From a checkpoint of a small transformer trained on Wikipedia: vocabulary 16384, 5356 steps.
MLP neurons of a small language model. Each row is named by its layer, matrix (gate and up: input weights) and neuron, and shows model dimensions 32-159. Each number is 128 + 24 x the weight over its row's rms, rounded and kept within 0 to 255. Numbers have three digits each. A neuron's up and down rows have the sign that makes its largest values positive.
Before each neuron's rows, "fires in" lists the words (lower case) most often at its 100 highest values on Wikipedia text that the model never trained on.

fires in: "an"
L8.gate1282:114165121115140091120119141122137148079150104110097106135116126138139146143102143180149110170122130113118123114120130140131174117132136133130153118081186074111070132105142123150113108128103106143127105124147122156139129149112106165077174121171125075157138117121140142078094137103129141157124116138126111124113124132140131156104131126112134168149126191175098146120103149137057129135162
L8.up1282:122169111162092122102133063138139153119126125164144133117153156043109080143128135131154137131095091116122126108122176144110133109141104122160147165164115156133129129137097106095115080134144145151171160144088116136141141135098131116121144140108101102159144130186163077110119094159108132133147137124109126095116150127122120118127115159146121136155174124096156102161135105110129147154133

fires in: "the", "of", "was", "is"
L7.gate988:132180115151149131141126154120137110122155158135163164118127150124093126123118086123096131138147111126127144150140162098108089109122158119136105114132123135107101084084123105122093110130116125105152142114101082187087112135144168122141138133118099134175150124142139109104139098106102147140119153121140134074127127095124099154132117121091129159142147136150144121139128134124089082195145
L7.up988:104089154153120138121155165098124097107126141120091090116103102108106147181133135188117089133107078135136128137085091132090104133145101105096129120164154156134130131062142131140138148145168126100131177106138125161153143146175105118080136134140135097149170157138134117139121155093130100114151145162117101113129098132117131144161129078130177165146117148102090161135120122141151151107127

fires in: "he", "who"
L3.gate249:139127127147111121160175126132136124123176135146142105159166179152103133116153137099152112105121141145149119137159103091100131122131096085131117156106141120116157112083083118165149148133124128112126109159100101141139143136090093126130088143189107126138110079142158108138175126113138129102141159146126146140096138185148135093104101145096129139100141129102180149134125151127132124166085
L3.up249:120106118144157122138145092125163083128154110146149144138135128170123096126143156145128131132134124164140127125168118098107155128134169119121129140125141147106160143138088110141081149130132131131142107159090081135117120143100066116160113105128114118146111078116156131163138111115130128104101144143110137135127152173122122083107093153128121146108133111091138132126129157138127125176089

fires in: "the", "of", "his", "its", "a"
L6.gate734:161167150132127093104164151131135173140088091137148108141097145119147116088094176145113125164135104141123131074128113148118087141127102114125118118118132108136071113125090122153105119138139143144105164114144127203122127145077152112122123113163100117111098149133136153119101113084132128179103130174145169158129160136145147150125122131103168121110115099138112148137133172099129156145123
L6.up734:112144118125122148150106116096141157141148165092168088153113116085109127118121136132108111135105143145106144133103131162118121096133091159131104110121170166135142130138135117105095126129097160101110178073116116144156137152134122115123158116139107102109084153132123140122101111140145123159104199140117102102138155188214151130128128132108118151102115106108115111103153145131102095159102

fires in: "the", "in"
L7.gate634:115118141107138128172097158089153083126186117154157143102123097142105131066126122157117075112163125116113117114093101106132117128141110119127140102130150154160135128140143179125120173154142108097138173136134111160115106093139096093107100107165143155100115132121100125097110110136183098143147094112122149146157117119117192129131133105107152155161125133152103144086094129118157109097095
L7.up634:104131102147144091132098107134145151143110099135169133124167139151122141139147132135165135124106193116127106139138122078120102175087133141112139135160155119116127113111099175158112153127177138157134120117085106099146079122125120110110149117131115141145160110175162160140116124136143146158122105117089129118164124140146115156124099125124163138090147173105132119155088139147154122127131

fires in: "s", "his", "her", "their", "a"
L8.gate430:133128138145173157168136140159130102138142173123136153138123128136118118102088137129157118133166127160172158116102156117118118120154130135134118117156129129116124079111116173134133093141161109143130174161150138151116100158050080108102156098113134129143130111124126155092116103105120116124089140107150153143116126143086144096144115101129142135139112148162126133135138184161111100165177
L8.up430:159126138104152138139091159155081136133132152152122128133152142133127118142130073132139151129143109092119131155148115181154150139129113165104115116151102107166151142152106136125139109156142083085103109161083102149098123130121083118138111143129125130118136147139139130130137156111121131139108139139086113124118129114129155155161108151163122123082123136144113099141146155176126180124143

fires in: "2011", "2012", "2013", "2016", "2014", "2009"
L6.gate392:149158121112116104079120155145155099139130139103106156139112131125131145135107124140116151140148073163152158116128130148089083095121102146159104125076163145118155117134165099154150156131202076132157101134123141154105127092102114105109119115158119144136125147086131158105104083070123061118149136094119145122136127137130166193124154117135151189126097105132150129099107120101146129143140
L6.up392:127166159088104133100157101148094127127123156095134160146167093116159157148104149173155152129125073130099155117153149167114124073128136143115114139079177108115149136139112125128156148110142119128132118132127134135083146082095140074119118128144142121096140184149170141128110096110117110147083121084108145108084130146147149164137173160131156115130132122126180109075107138101133106147139

fires in: "and"
L3.gate1006:144119139125134076083137137161159160156153112074131134177099099158138118106109139098097117144107160138149113160115073128114120098136129135148131136155103129125169118099126136128168073110139125127127117119107129120122110170106087112127145106106104113150097131154117090126128141126205133140114151110160128138133109100121130112104130143132160154128140139145140163143105150075113171140115
L3.up1006:136111131186146137140095139141143125104163112164108139122131126156113109060106149131163130094176133136112110101142166142092143135140146095213102118139147094161129122083153101111141102103139193109112127114117093112123137160118132133102109128132127132130119107158110138150151058141125112115147124084114104152131116139159123112150161126164118139114177119135129115168090112130145106097180

fires in: "the"
L3.gate1203:163164123160123140091141142139115128129151100138134123096115118142102100092134128161126145086165110131128123164126142109156122145133106061127127144131172103101094133097113121107108098146111144110129118137095094159141129125115112175088181083148168112101144129148157042131142118104135138131135142125144128118139124104138118115151104122117158155114111158139147105121075132145116120117177
L3.up1203:135077140135111150092138108127109171131117149107124133110138135132120098108124156141117151110146106138111101147154156136120166138159122095153148139113131146111093148118119130094110110103067144106135099157105105147149122168130126150136144116150152107106101150120174096151110070126146184128123165140137131145128138120125103134167100106120154177142122175158121136130109131119116108098206

fires in: "in", "with", "for", "and"
L6.gate156:150136116138130112116057161170154115098093143113127074115143124154126156189124151137167162102171130130146157141166163114154178139125156120159101140138124094144111100160119156159107108122142106107133138159146135132141112159125158143076121100128128129131154099082158112127106138107126125128101144140147128159116130186121134128117153088103130164134120170122148106164123137123120105175149
L6.up156:139139147115128157133165118124132135077118084192146133162146150125160120149130158107135088130158150141136128154153131166141092162108129088159126110148136126152166101143137119095134131096119127113155101115119142096107129109113150165150142139091153085135124100157075130133131099125135134107137157115138128136147090119145104139144123164115132139190172096058158123118159150130093133130122

fires in: "the", "its"
L3.gate634:187118136125103155130113151145116199104133147140120125163116097130111172103122078136138112146153123162113098119146124129095157136141119110100113128152139074133120126136128133137132083133118113138109136130119091136125140120058136139092119125136131140138141173140100123150129120088147135176131150148124146117172147129195181137148140133107096150179138096158127114168113140130143150155156
L3.up634:121112139128114135163154141103113147133148126106171096116152147117111100157095170154114084135114092135113123095111149163142145129098125088155143092109124170133112091123111149092077081135042111116145094134101118150130116141104133127161110160123134120148109097157141130107143124149128112140145110148115116081075116173116143142169116158128150119151119127099128112084141149175150104132156

fires in: "an"
L6.gate78:136111115130159139139127139110117163110127105080154107150137135141118104126123158126159094132136094104111120116154140091108124149105101143164153116148154146105076134139117116092092113171145096151132133156095111110115115159141133121119152101152124139164122181129140173070125094104146157100122111120154177115086112108183150191127170150147165149144142165124113120120089156138125107128169
L6.up78:154120133148114107122080113170101152110116056143131170152123130091128120144110110156124137144114128098102113092132141168138139122118094120149177129140128119142094125108150100108101100141131159174106121124143129162138129129149119113080141134107171092165147141092135116105101095155086137156112143101121155108113181140147154105140117178129134144126132091130128122135110142142102149137134

fires in: "series", "season", "episodes", "episode"
L3.gate665:159134140113088083122149148120163098148103139119120090131130140159096154125177131108153137089145115161139122149133094125104120122171101118106104113139127118115123140086114126099153085155135128156115067158124101156111110073112139138120117107131122134078134122118154137136094111133153109133157137159121129142181051139099169135175080103128130146126143133114161136127099111143106129092134
L3.up665:151118139148101068152152121141144123132105098091132134144072121148112136104127154125132158138113145165140116151113116109131122123141115089133097077126153116127120122108155099102147115082162138163121102166135114121141118122135141081136094115133091127053106153133117157150109135143182119130142135126114123108168116109090118129175109122118144150139147111122141138132102115128135083117095

fires in: "of", "the", "to", "a"
L6.gate1252:093120137121105142111079110129112142120136164133092133132115144104127116069117148145145145137134087117090115143092174130109120146160149124111133133157108128112113144120100129112133125145132135136122173167109114080132108131143091140141117147107115136156168097142129133119156087147103128085179102116099125160139104139067172151120135131102158167110095160133147155105099075125170133084163
L6.up1252:130123140090177135113154163098120097169117066158135145075147125173100130119159137117129155147124137151134138125126176118114096152139107143140108138170149114137116098092133157150095087158147142144113130130093089106105113152134120106131080110160147150106110164098115130117119140113138162105105120120135158134165168125144089145168139109150163134142168129154117115156127089094129113071123

fires in: "2009", "2011", "2008", "13", "11", "2013"
L3.gate437:139155138089142076138137146128140104131114068113149128125164108092103121087096138130076086157087135132143129126124144153122153126127139087115148170120141158109140140105144171097147121146147104118154105160087074152113150136073142118104126079156153143141154146107090125080140101138096147130139163134141115132129143142152066144130113130124149153149095135105178116146151079105140137082192
L3.up437:112108133043141110097148120120117135128188116090171127147134136127105081098140141163082135131089109135127142098127125143133139123111138098117165162115160135128114115118140105158157137113160093173131131134119130137098147142108159101108114120136120122177126150118161157089126114093102123139119143127096132134108126125159111150149156135141131141173120155111192098181140074112145155098187

fires in: "the", "as", "a"
L7.gate1128:165114112168106102138097115117126075135138101154105124144131120086106097089143076190100107147196091126175137109102107105157168135139125117170098117161135132120100120162107173101117116173147116127159144131143137167132091119155126091135127094136144104138171137125145124155113119094097152123137112155154105161163104161151183105125101080141178158156116147121136148127113143101095130137159
L7.up1128:139159134123123117144119103112108106086128166137119120129138119129124130145111178143131161103094118113109107138161164173098162107123138114140153108157098135087105112128110142128121088127100090080130147162087072106155133101121135143111135101142167171113094142157100134104137096139116123083150140181147130126110091131131129122145133151162107131105160129135116032118135128145100136133142

fires in: "single", "series", "round", "season", "singles", "mode"
L3.gate162:105145130117126097155141138097155101156105158126141136215144141186099085105100109132156100115109147145134139149131135097133179125135125109155080151134098127107135126107097131132127136101181124151096101195135128127126126123100113143113099131164129149137162136118150147125110122103120115151107167133123121145126117121117105124149141096124135151145153118121168082114113099124081155115130
L3.up162:147114130047132099160143132139148086130096121121138124166116105172137095161135127121088119107088155147128126168106127092131129141128127087134164142074139158119123102086149118115112148111138134150149129126129131113175125078111122104180095127125127156131116160175092175135100083137128098097157135135127144151167118160106095139143141133091114124105120107074132101110117148114098111122124

fires in: "that", "which"
L6.gate349:139085149165120072129106171102182122120152143144069155161130151091136112145126131106140145105125109144114101144189133126155112120116109132106101148147121119184148107146134117142124110150149121171130127131156128125096103131115100117126065085179122118102152139146138140139171132126117118095159115118156180149140150130121113100137155132088161136153105071118098148121150097092170128142142
L6.up349:118114127153111111139121107155152070138127154143086140150146184113119132134145126125156128111098156120093140091164151156080135135092134115122109119122099154190156118155099141131124114164127140168140150125144099142123125168135111148123140139163147112108091123145188104148145169123100097150157103113118164119084110149142128072128100155128136086165179106095093137116146143163133117136148

fires in: "to", "that", "which", "how", "game", "hearing"
L6.gate1031:174157131148088163094116147083123133139149117125124142124109146140125161112121152147159113143132079139122163145136160152148128134120134121144117090127126123180137145097147178124113124123182142145117134183154103086077146164104094073128145113144148115112144199134146158153122098128118128117159130148143156135098104162126148099064149158084154146159129122094175117080136136132145098092129
L6.up1031:108135138119082126119114150140113161165149136131108173122145165131106121110138133164151102170106120127106151152097130127162105119094121130153089130148130141138121127152080109158105117115170165143151166140135129126114111156131115136137113127189106119118113148141115162133158126115140158128099138105110104124136097160151169171111132153108192139123110108125112174114133119142121096156140

fires in: "very", "an", "a", "place", "most", "more"
L3.gate1472:126112119171105122097114134120149176149125114115109134152172133096117153096132115135121168112160142146143116110132099156132127106140131138158136139157135110150128127115090083103084099139153127112132138140055115154100109087085147134092132077154126132144088104171134083131133147132137160133121158098166123144130170135123123123114121106101146137116141126126164126141127104119097106129139
L3.up1472:118120134168124128102094144153152123158139122139135128201155105094131134117157123113164128109141149101138121124169100190141127109116126115160135130129123113133096128158121111088109113102108106120092115120118116144121112093114112099144125112133130121131083119204115132168129170121120145137138145120140134148134108160121107115107123106103132123151158123151144100146148087108120122114114

fires in: "a", "the", "so", "very"
L7.gate1135:146124090143102080086092164107149163138124133134185142129145151124132090080116117142122096140143127135132123106106135123121119143120100122163109159151159130158069108100154092097098109150145102072140145142097156134120102096109145117135095103138153100149104141159153095133139169124142134116145175125137123162161150149160130212141111119132147116152116128132140115130112118084126089132173
L7.up1135:121150168160131131115119101114152149169077132176148189130147102152164093124105140143151133101131101111142176104169126146128185146077139106170143117122136116122089111124101119103138124146167150108119127129149105116135139120143144133142148140113165161083143174159151169132136138107097119173130159125142088156103167144143179103098105160135165087160133091116101126100130122121111142097155

fires in: "the", "s", "its", "a"
L7.gate287:138158146121154127114115162183134111158157124122143130130130131149099137106115131158146097141125142108147145134096100142106097145156090074080148086139176115154119112102140128109141095146114083129106146089115141157144154114089108118089136127161145136165157136167087146119118118171140086118166122085124127122156100140188128168154103117121133158144148123155102141099152138105140064168134
L7.up287:123110113146165102149109091142144095116140131131114131138149120162077129122108098146096122124141118090129126088107153137155132110165134126145108132150113116157127166101116153112139135114145192096138129171136107137135060111149164159170112134140123086117114077121138149130111109082138147108155133133132154118102145127132148119120140119137136152127141120171107135114124114126152100138161

fires in: "of", "the"
L7.gate121:134134117118169115122088143152125121114152118109154133178175138182105133138148174128096131151146103115117116157163125086136108172110115101160155151175104169107133118112074119141118110161106097101168180183078099105115122151105128134091131140149111153192099148184155142096137152122143102107168153126136127179182121137111146135126119134105139097131128115125164175135078149069106103129137
L7.up121:152156109106119133137088154152100088145171070116125111111135145134130143148105174128166102145150110120122136113142134124110079131081128129156145151144126110113122148118120170118166101145143147098068143153129119135060122135150126159130108127104163120123102187102156134137152096121163140132156122094148106123162171139127145149119089148109171170133101130172114156148121195133110110097142

fires in: "to", "and", "not"
L8.gate548:158140182143127091122121094136138156167137106103110104083141128134154090128091121101072118167160126117132102140154144126161132106095107087162151125126149094127133129095092111151118106149159141141161146131148144095119094134089106109122143122187139150116125097116143134121126126094150098118141176138127112152135164161145189111110124094102150144167166148122147160100128132118122115146154
L8.up548:124141174117118161130116072169139169151132129153146114150145113124162135125117150129111094152133114135139106123134110140122126153133173098096163116095126144113110118103099121102160131122157135118185148129102139118087106129126141090186143145161107168150139085138140132126122109088108098168108177142097156150160120129118136151138120142101132149163131116110128121103131157108112153112135

fires in: "also", "this"
L7.gate726:157114140161134109135124114141176150126101133106140114125151170142115136125101121136109107111129119109167119139143151145159125139129105137144104110144130146100100126118114113129111061194140089112121133124086102179125078140105107117096134119128159171140112146120151105148146062102128138129199140161110120129115104139124127119121175120120144127133128150112134126125149113083093085163157
L7.up726:102140134100156164134112102112127116118108087142124104164124138146166124139118137137147120129120133130091186113124134091148149115098177100129103136117153191142085103118077121072122149154135144171146127147135107098095145134133145076135151117093149159158145117134101151159114140112118133176134113148121142111180119160127152124100112137092130101142105115115148142108161158160095161100140

fires in: "of", "to", "in"
L7.gate961:125157127148146148152102131198119118156132140105134160168123133120123092138132122137152157117138110157136115183126124157122107124133135113077121104134128137149127124111172121108183104110116127119121141122121138143176091107101147139131111126127102165138157142126105142111183108080108121137133145147115141088154125160190149171098116129130143109136197116129128126099159099080133122098162
L7.up961:140149113165141145168089143144124128115140109128115095155143131125117122106104099143073173099073107126141115118150152140100117141123143101110152107090167131154114110120114167140124065139125139133126150119130106114138090141111160126154140142121113120127124152110061136144159146164111095126137178129117131146167164169189158145115104137108101127177127121126102163141119125122122148149133

fires in: "that", "who", "he", "they", "which"
L7.gate1007:126147136135163122100121146123184135150152123106110111125162143140119119173103180075138065164136110156168131156132144088100142115101141144136110140149125135106137125115110081173148127130134111090123119119087105126086150135103106131119129117127110177146110119145137135085158068099086149131116192175112123153123142125128132124130142122114155114153156098149146105123150168150144130168144
L7.up1007:142141136169127122156143172171127108136172128120112153145128144131163166153107163160115083147108115130132130119130135115073141166111141163121096125147149133119101114148096095200104126133141126103135157115097101159114141189111159146106092131149143116115098140089183128139171157075092134139116127149145128141118097139114146138106142144098150137142140126146099138133136129136161115147107

fires in: "to"
L8.gate1354:120106162138160100144080114113160146150110120121117095146141138104107157133154127109095144125150145127128128132145174142198111117096132123120131092083157142120144120138123128127116152108135163120128175136084116104140071177134093114154144120136171155113138135128104158119105086118122096138062170127141151137082129134148152114088122137141093166111135158143160137068146121102111106136165
L8.up1354:099116149127128118127098130127125162157140101115157115146104144132137156143157150098114123100086123111101106158137153121154082177139109134074127127076167118107135151119137148111125106114136145147090125157127159137134102173126082109150102113140140166132133138144106150140159084093124089128089127130092142125076129168128138158091105121142143115140133168115153167135142116063125096119151

fires in: "in"
L8.gate912:143152128138130117131105113092169108130112140129138115146170126071117115161124121100126131129175108141133105125138086120125150106120167124135104158166146110132141139085183133142117117114119108120129173129101162119131111131109126101119137123109148131111155118123144119141093139159184111184122093107143119127184110135150128140152115079147122144187135181133181131106159160114132137082160
L8.up912:123132149128148106099131137160106151078128128140146116120129163125110128147157160122130158114127143169140131090148142096128141125086161166163059114121113133136108144111102160147178118173104127117138152148126166141112132131078103135116148128134160145119097145114161155129180110120166084168152137146103112119157130145134146125121104137120106118130122115110146108088124176102173152148160

fires in: "of", "in", "left", "about", "against", "the"
L7.gate307:128155132128097098139148110122162151115090132117077101118109087125141120160151109150135119112142089124105111140120129089148138158115129121154107167133130119171078106099136118179147108128119115108125134134136096128103120129088121134138136119123162163147158115111123126133173077124086059123134102153140138143176122111147139138118107113117109152187157128153148159121135116122162129167118
L7.up307:125111137144130138114126134159110151075115094165138126156125120156130134170134119124101106128148150136125122144150113118093137179137134151169098105099115134103137102108121146093061118112137093084112161127107120152092120119091186161124063131120141173116144133155127128107128145146131165131132104152143124103184139156124108103157106173091130143177073133106135122115139182115098129109117

fires in: "a", "as", "to", "his", "the"
L6.gate1090:085143075160162113140135143142110111152124107111140129181164100150131094157138097144122126193148146128112107106107166118143159119118109126106120113118129147130153102168134133143140110135156108125120121119134090115140125153096121091092134127096116151122131099118123153129083125118086106154080106129112130134094080138141154133113092141118110129130113125185147110173174122094119123170107
L6.up1090:189114138128128127107131125118143149120136119134175138127148126102128131138166121166155121098137072124128148120136137127125116144177182096164138123146113124105115153163126173155098119217105146139133145125103176092128106161142097116108167117124128112137151113153169129095156139107122161126090178168119106120148111144087125171121163157117137115080125134100139097145159120106114075107147

fires in: "in", "on", "of"
L7.gate939:156075117130125106122111151153117121155099141164098129149170114120096119106055105123088130146132141087128135156143130120088098128154142083132104091153131118155167143117145150149109155144160116144181180147128148179123110151123088119128111122137134155147130186102122139133130106117130120145106084087133120151123112140152162164131111132106117176163164141132152123110133140120168120142141
L7.up939:134080075145073124150126147154122105145164125145123112144154151130149157126076109132129113152140140145156118153123159128121141172098130150136101140123117136127110134071150160078108111160139126139106132149149125119091110110128160119146138132101150117213173152121111177149136108151154106113162115094102121072090132171123144163133086099129124163171112150171101121127131121127140159094107

fires in: "the", "it", "he"
L8.gate1525:099158141141112111136156169084134099143130149098121087122115120144061141126110122151148101142095115105127136099144114138143081144160119125164145179157117074142097123136135112162126067182151137134091127131112112131109112135135119107094108076090164118089119142101160076151165093111099105185131108111137103128127147135162155092149133129120192144161192115115165139148137157121110111135143
L8.up1525:166120120118121130123129153135151120129114156098124151082107103134101120124094159123165110139164114127133161109152132135128135132111085095159110086161125136137167087130096129153122117108100113133126146120163104090144141128170123095157137134143136169135139128174112090122130092159165133159123157112133120122123140084106106111143112112153119089136154148086152120109141121090125181144169

fires in: "a", "the", "one"
L6.gate1280:124106111128104135105080105132148134179159113133164115144138102121167102134087134147141115163159096128145089091128098105149118137088118138182135162168150100129117122091102117134083158146113085129147125122125118104100076118101148117141117107135115150127126157123210117127103105108111107157148182177121107137141151149122151127172102111081115125150111164095168141142144111119122147149143
L6.up1280:121131134189150105111157153125103107095078116146099175126167132131149105152095145141126156102163158109144147140148149167115144149128115155151131139117150077136087121116156103105155134154118138094150174148128174165141148096118126114092118120141187088120122139115107088137140111099073133083125099158114149203124149134148147098135129120158132103143127110096080123149098135126138075166130

fires in: "and", "or"
L6.gate713:149138137093161122075130176151165114159097141099134127137124129167106101146136158124148107137158142146121129135125096122117163098123143088125164117128142106103144137140127105134123129156146163114149113129096158095141124163109101143114127123191150188121127122095169119128142125124155103133144105129149144160137132147086114133095126114085162107153164120125159163099105144137110138139143
L6.up713:158158100142122058143119126112150092144145129122123127148144127146090147115135133113120144135128100124135130136226104144131114132143151106087138128139119108137164138111129102131142102115093115124146126113135122132096091142156172123135123128118109152142109174125104085111152137166109121067118083102096147152136128113150131127129159130096113186129111091160115057103123131109145138093147

fires in: "in", "at", "on"
L7.gate400:169168103115150111131100116119114099107128150114156096191127154109110120157132123143168149089116100116154129136130126098120117108108153083153145132117109115116151136177132112159132117128122085139134147163149129136089165135121140147103119124093138138131129142096110085105152138119096088134120164174090117115084142134118180124139148104152120148173125144141101153126140147142162119114154
L7.up400:116135123142114143142149115151109138111112141153093128112111129126106104163127110106168148104136114143110107134185154100125118138142191105133111119136096130187127117159125123149142102142113133076111095153131121133108130137117094102161103130116131101121142167130101129162125124118125157092117168138115144160149099120163097119118129153173097149169117104125119133159163155147135079095086

fires in: "in", "to"
L8.gate67:156169132125136088151102150138157150137117117111102136112107133113122146124145123113134093143133145087169095117137128095139099132123107135123115103115113118128155139099149165158114129138155115108134181172111148126138117124129079128135132118119159120187092130113108129108170133089194096141145120109090109069139141141158133166137089093107094110132153172123180159135138156130140160152133
L8.up67:136131082147099092176111104141112148112122118114113134126130127092122146157143135097107112114093160126142115148170168071137138127129143116147091158145146087133117135082096138158131110126121163150168134156124160138089106120107132121175101123125151153134111138130093140126145090172169120123122166130137132121124098142133128151136093093133104165170148095098141138138159155116105133152134

fires in: "in", "at", "the"
L6.gate75:129182140170121164114117115144141154132130153142109103136139130100126132085161107144158123127142133140164093098121140105144105115126140135153157142144106115120129119126075173136146133169107131155146119176129111121063092094130118125078114122160149161097149178147169139130197087102134122142137106147109107105142079127131172151159155112120100126127108110147166176116114136144123111129144
L6.up75:104136130130109107169170132120141108095146090134099096091118161119128131124134135140140082122092136150143153131113105123100131126122106175138079132116128127107134108097143122125112121140180103121131085137153124112085148110133122157086133129093140140176081122103141144114099145140140092140133122172121113167149123105121126110180097056131135160143158123141138099199122135135128125124066

fires in: "he", "later", "a", "it"
L6.gate1170:117155149110106075133086153118129121153082122149115135126146147091130124129104121124151102119130076114139161112151117145160149114144139142153095146125138120154106117150076145138144097122151114154140121150116124144131137085090048099104166136128126155152121157119112162138112120138156100219108136150111132132108118137103151102148140149123125135130124081105178145091130114138118175144148
L6.up1170:117116132077124095155072135152155106165134091131128121195138135147136115160076160106127099088154113135146128111135136124140156160114088114176072141138148141155121080154138151113126087114089146134146117160127099136127121084122151106152130109111145145134125148112126141156106119135062147108124149141155128159108160142107137126157096136136123118160155144125176106137165103147132120163145

fires in: "there", "what", "it", "i"
L8.gate929:129148116126139084142108142120188111155095126166120120133120160101104108147123098103145150178133124136153146139139125102140157119120114103160151160090118116115109133126142132131134137141102130130142151153122132130118137156109087106098111137138144126120122119123150133129180132101161137145142127116141098115139139162127162118141154102105150148146083124105163167123123125062135127119145
L8.up929:085119123140154129148126128108164129160159081133152106098096152127075154095119143144164136146120132149129050149108103140169127154098085139177085130122147109115119137125134087118099114129127110129148095119096101162143090101111141113127153137164161073127142130122146113156183139106138081128128111104105140165137124149151150148177103151131134138135095116152086120084147110152118123112110

fires in: "the", "in", "of", "that", "with", "to"
L6.gate137:128132131118150138140112116122137175088163155128123108173125126107143100136123144106149120122136123115111144134178155092137124081078137064189109130126108141116129084135118141108118155126158111147144127153116092093062115131115152127116142103139174124176142095155139141126151147155132122129133147160119116114135141143104097140126148127130126185153162125129149149076126149119099106132141
L6.up137:137139140155118078124131174124114106122159118131143104139137154132161151150172126176109108087093101120131112106096109157146070121101095142141154117126118134134121115132126157111100148105205115181105136136132111121128155140142152136112102118176126087089113189124130095134149149137133129081133102163126133134110119148141166131107104111099140148130117122137128121178093135138131132127111

fires in: "the", "2"
L6.gate1192:096102126123131151143117154123131136156155143150159096152159137154113099116081131134144114091177087123122114166155123072123159145109106162118076143118116146150136119135119178141109161146101156119102147137080135110181139116121147118117130104155162139116124112129141089133130135126105128147146112115148157108138150141146179084150129128156133136108151133158124129150077106110150121112113
L6.up1192:140160110131179150121102144099145098093114124118092121117092150139118133158092070130162170133138120121117150133135122115133143120107143172131139158099151105133117151103117144161100121133161085126122107126116107136178158108123132142088127125146123086115133148155114120087075161133124080126096119107113132143115099157165136124144173110120156181119104106111142105154139164131059119183123

fires in: "it", "also", "film"
L7.gate639:142139142111135111151103119117185126216085149126087126124138159161119098118115152111105103112175155119170129096193114126152121102135129071143143105138138101133116117127149101162119084162108143167112154114081122142126089131105109131113135093105141152140121122125134091127146092091132137144125149170117139151103127132145139124130169116098111106131153121113159164132169133125115096139129
L7.up639:129111125110139146122116125102193088157112107129161089118133125128129145174125166102152140122136111170149157138119122139182153096102151151155094133087125137137154105107166097143145160109131147158133172133126103136095119086138154116125181109098117087114110135075134107159126123108142117160106094121162108124162149116160125138144114114123110150131119173111124108130119141159123159131153

fires in: "the", "as", "league", "it", "s"
L8.gate76:128164112153090119141136116095121137158160089127173138121100133078099110136109124124076125111118143140121167138094136105139139080134175142051122152131102125152136134134169083103122103127177110113132140145145100132108127142117156112106084096099113161073191113109112149123101139095127124152111184095134078105111151157104108143160134161131132145187069131148119123135142116151121144114123
L8.up76:161108126220117129120112158140140130140150112150122137136114078087128123085149108164099126109128137109152123140097115152142152119155170106132118129132155079150104169173141153127120089108140152119119122151152136144114130150126109114144097132142125123159178111119106081127151106128164094134133140121118094107121076136122117153138108123110151161131111148169142122141149062116161139137154

fires in: "the", "one", "any", "that", "of", "each"
L7.gate776:126163047176108095133158141172110187149122143126114121157125133105130080141104150139116169125180109136167136144152148103087125121137131166125111109095139111148113117128092135125100137133116118175129134109097131147161133128110137137122118118137174096110121172115134156109131089148111123146138158138155160093184111165090130147144160142132139143148118100146141141113156155129123134179161
L7.up776:142138179161142135088164146149157147129157098132160124145139148144165145102164171137103109153155120111094122112114155144116118136102076092100074125091117165152091139115147127151146103146173145170106124110080156088132138134104138109107103116132097087133089141139147111132143106152138109158128129138090156107109119177090099093131076141126156140132128114136107157125120154124154120112114